config.yaml
n_layer: 16
d_model: 192
n_head: 6
n_kv_head: 1
head_dim: 64
d_mlp: 768
vocab_size: 8192
activation: "gelu"
norm: "layernorm"
norm_place: "pre"
norm_eps: 1e-06
positions: "rope"
rope_base: 10000.0
rope_fraction: 1.0
qk_norm: false
attn_scale: 0.125
bias: "none"
tie_embeddings: true
parallel_block: true
init: "normal"
init_std_qkv: 0.0456
init_std_o: 0.0
init_std_up: 0.0456
init_std_down: 0.0
optimizer: "adamw"
lr: 0.00262
beta1: 0.9
beta2: 0.99
weight_decay: 0.084
lr_head: 0.00833
warmup_steps: 462
schedule: "wsd"
decay_fraction: 0.885
decay_shape: "sqrt"
final_lr_fraction: 0.0
batch_tokens: 131072
seq_len: 512
doc_mask: true
train_tokens: 507300000
steps: 3871
dataset: "wikipedia_en"
MLP neurons of a small language model. Each row is named by its layer, matrix (down: output weights) and neuron, and shows model dimensions 0-95. Each number is 128 + 32 x the weight over its row's rms, rounded and kept within 0 to 255.
After each neuron's rows, "raises" lists the tokens whose logits its output raises most directly, leaving later layers aside.

L11.down704 [101 160 134 109 108  84 117 143 111 165 198  65 186 110 113 123  69 177 129 105  96 131 121 131  73 131 160 104 119  93 148 123 137 168 103 100  87 124 117 169  94 159 160 120 120  80 103 163 133  77 177 144 148 126  87 138  75 105 147 130  85  93 148 150 204  58  62 145 112 136 171  81 153 197 152 116 155 194 199 134 144 200 134 100 162 159 133  77 151 142 159 150  97 115  90 121]
raises: "erv", "sel", "ame", "er", "ter"

L7.down719 [115 160 181 118 118 124 158 190 115 135 103 114 146 145 173 140 128 149 144 127 132 152 141 122 153 132 130 129  77 155 170 154 130 168 164 138 150  89 136  94 107 160 110 101 118 115 133 142 191 127 148 168 110  83 126  83 147 159 144 135  99 203 148 128 113 118 108  89 156 101 138 152 150 106 172 127 102 143 109 107 148 188 122 122 130 153  78  44 155 146 168 100 113 121  80 128]
raises: ".", "ly", "h", "c", "ke"

L5.down658 [100 122 102 125 120 159 149 172  93 170 124 158 111 136  57  94  94 155 134 128 100 152 103  78 109 151 121 115 148 155 119  99  97 151  64 112 112 163  87 171 149 219 156 132 126 139  83 114  90 146 131  85 103  79  81 120 137 184 173 131 190 119  95 150 160 176 142 124 138 119 145 132 138 166 137 146  77 146 160 113 136  98 111  75 111 154 126 127 150 120 157  94 118 157  82 139]
raises: " by", "ging", "uction", "uc", " up"

L12.down102 [157 133 167 129 215  98 164 181 114 116 149 174 142  71 167 116  95 147 106 138 128 105 115 160 166 169  76  57 101 133  96 132 150 106 150 104 191 110 111 181 123 117 176 137 113 103 158 103 119 190  97 146 168 157 157 192  90 121 117 123 143 106 152 187 141 170 151 148 110 131 105  84 110 111 149 136 126 121  91 113 100 139 171 164 186 140 132  94 133 136 139  81  87 126  54  94]
raises: "l", "m", "n", "ry", "e"

L12.down634 [147 130 174 128 109 152 143 198 150  57 115 158 108  86 153 108 134 144 110  57 116 129 143 152 131 126 141 120  95 172  84 147 110 134 118 155 118  79 156 130 133  74 168 101 135 137 121 149 167 125  58 181  77 107  82 173 146 109 111 151  80 140 138 165 161 163  62 114 139  74 118 140 149 124 170 191  86 140 155 156 107 141 155 169 111  76 101 138 114 103  93  76 125  46 151 120]
raises: "line", "ly", ":", "ally", "el"

L2.down674 [190 143 198 149  66  88 121 163 130  82 100  63 114 102 152 106 113 111 106 127 159 163 115 151 192 108 132  60  89 148  97 144  68 156 137 157 113 135 156 113 157 165 109 128 140 121 144  83 126 167 121 111 101 104 117 150 163 116 156 150 126 145 106 134  94 174 156 128 149 125 107 105  75 131 120 130  99 129 152  87  76 169 140 144 140 106 177  92 157 122 143 140  59 100 174 154]
raises: "ora", "ful", "atic", "hood", "ably"

L12.down85 [165 187  80 195 144 177 113 143 111 172 119  98 115  64 143 130 150 145 125  99 166 100 118 170 158 116 135 110  83 126 101 129 123  90 134 129 122  69 130 215 109 143 149 112 104 126 184 122 146  75 119  80 117 181 129 114 131 120  91  80 110 129 147 148 160 130 122 132 118 138 118 100 145 141  83  79 139  90 130  72 105  71 134 162 135 136 152 137 159 162 121 131 103 137 125 108]
raises: "lav", "urs", "us", "ut", "mas"

L10.down240 [ 68  69  61 185 125 132 137  79 185 103 149  69 162 137 137 133 150 158 142 126 115 113  66 184 177 104 134 138 139 108 108 149 147 161 127 114 106 167 127  82 151 133 154 115 164 167 132 173 158 120 198 126  94 158  52 126 112  92 173  90 174 157 141 113 104 129 141 128 128  76  83 107 179 161  89 126  88  92 176 104  96  97 167 144 104 137 127 114 177 118  95 111 144 158  99 124]
raises: "itive", "ies", "ic", "ied", "ised"

L11.down576 [161 138 125 110  73 120  70  94 134 166 123 112 113 117 114 169 130 152 141 112  97 147 108 157 156  92 135  89 109 183 152  92  81 148  84 157 176 135 148 138 120 193  96 150 118 202 153 120 100 155 111 184 163  88 137 118 162 120 129 169  93 177 104 160  61 176  87 159  99 145  99 126 166 124 102 138 106  62 121  49 150  89 192  87 162 110 115 111 102 156  94 111  59 118 143 183]
raises: "ity", "ally", "ities", "ation", "ously"

L10.down638 [ 89 148 141 137 151 106 160  79  91  84 128  64 163 122 102 104 129 103 149 171  86  90 101 195 114  61 106  90 117 131 115  83 148 138 145 159 128 150  99  88  82 130 152 133 221  97 110 104 158 135 157 155  78 156 122 219 142 112 112  87 184 139 112 111 154  89 139 131 178  80  99 145 177 153  99 104  84  94 136 142 129 136 112 116  96 161 131  82 162 106 118 161 122 144 136 123]
raises: "in", "ine", "ins", "ini", "ining"

L9.down556 [ 93 140 171 126 155  83  69 147 121 103 179 176 142 128 204 103 131 149 138 119  93 110  72 134 130 119 191 124 136 123 166 119 113 133 124 171 103 118 180 116 105 104 112 119  97  98 126 121  76 135  83 150 145  85 135  96 128 119 118  69 108 140 120 145 164 139 131  62 144 174 107 154 158 141 116 109 100 109 104  67 111  81 184 118 110 176 144 108 193 116 135  86 130 130 141 172]
raises: "ives", "ive", "ors", "ions", "ops"

L2.down531 [169 139  80  95 170 186 132 126 145 118  52 139 167  79 178  79 137 190 131 146 138 172 130 149  89 122 151 141 146 147 130 124  93 108 128 137 135  42 152 106 156 134  99 126 101 142 183 124 111 128 177 184 132 108 111 137 106  68  46 181 120 141 102 151 144 143  71 215 178 132 110 146 149 149 133  53 118 129  54 168 131 149 134 173  90  87 121  95 109 128 150 161 141  75 100 120]
raises: "agh", "art", "acy", "ating", "yard"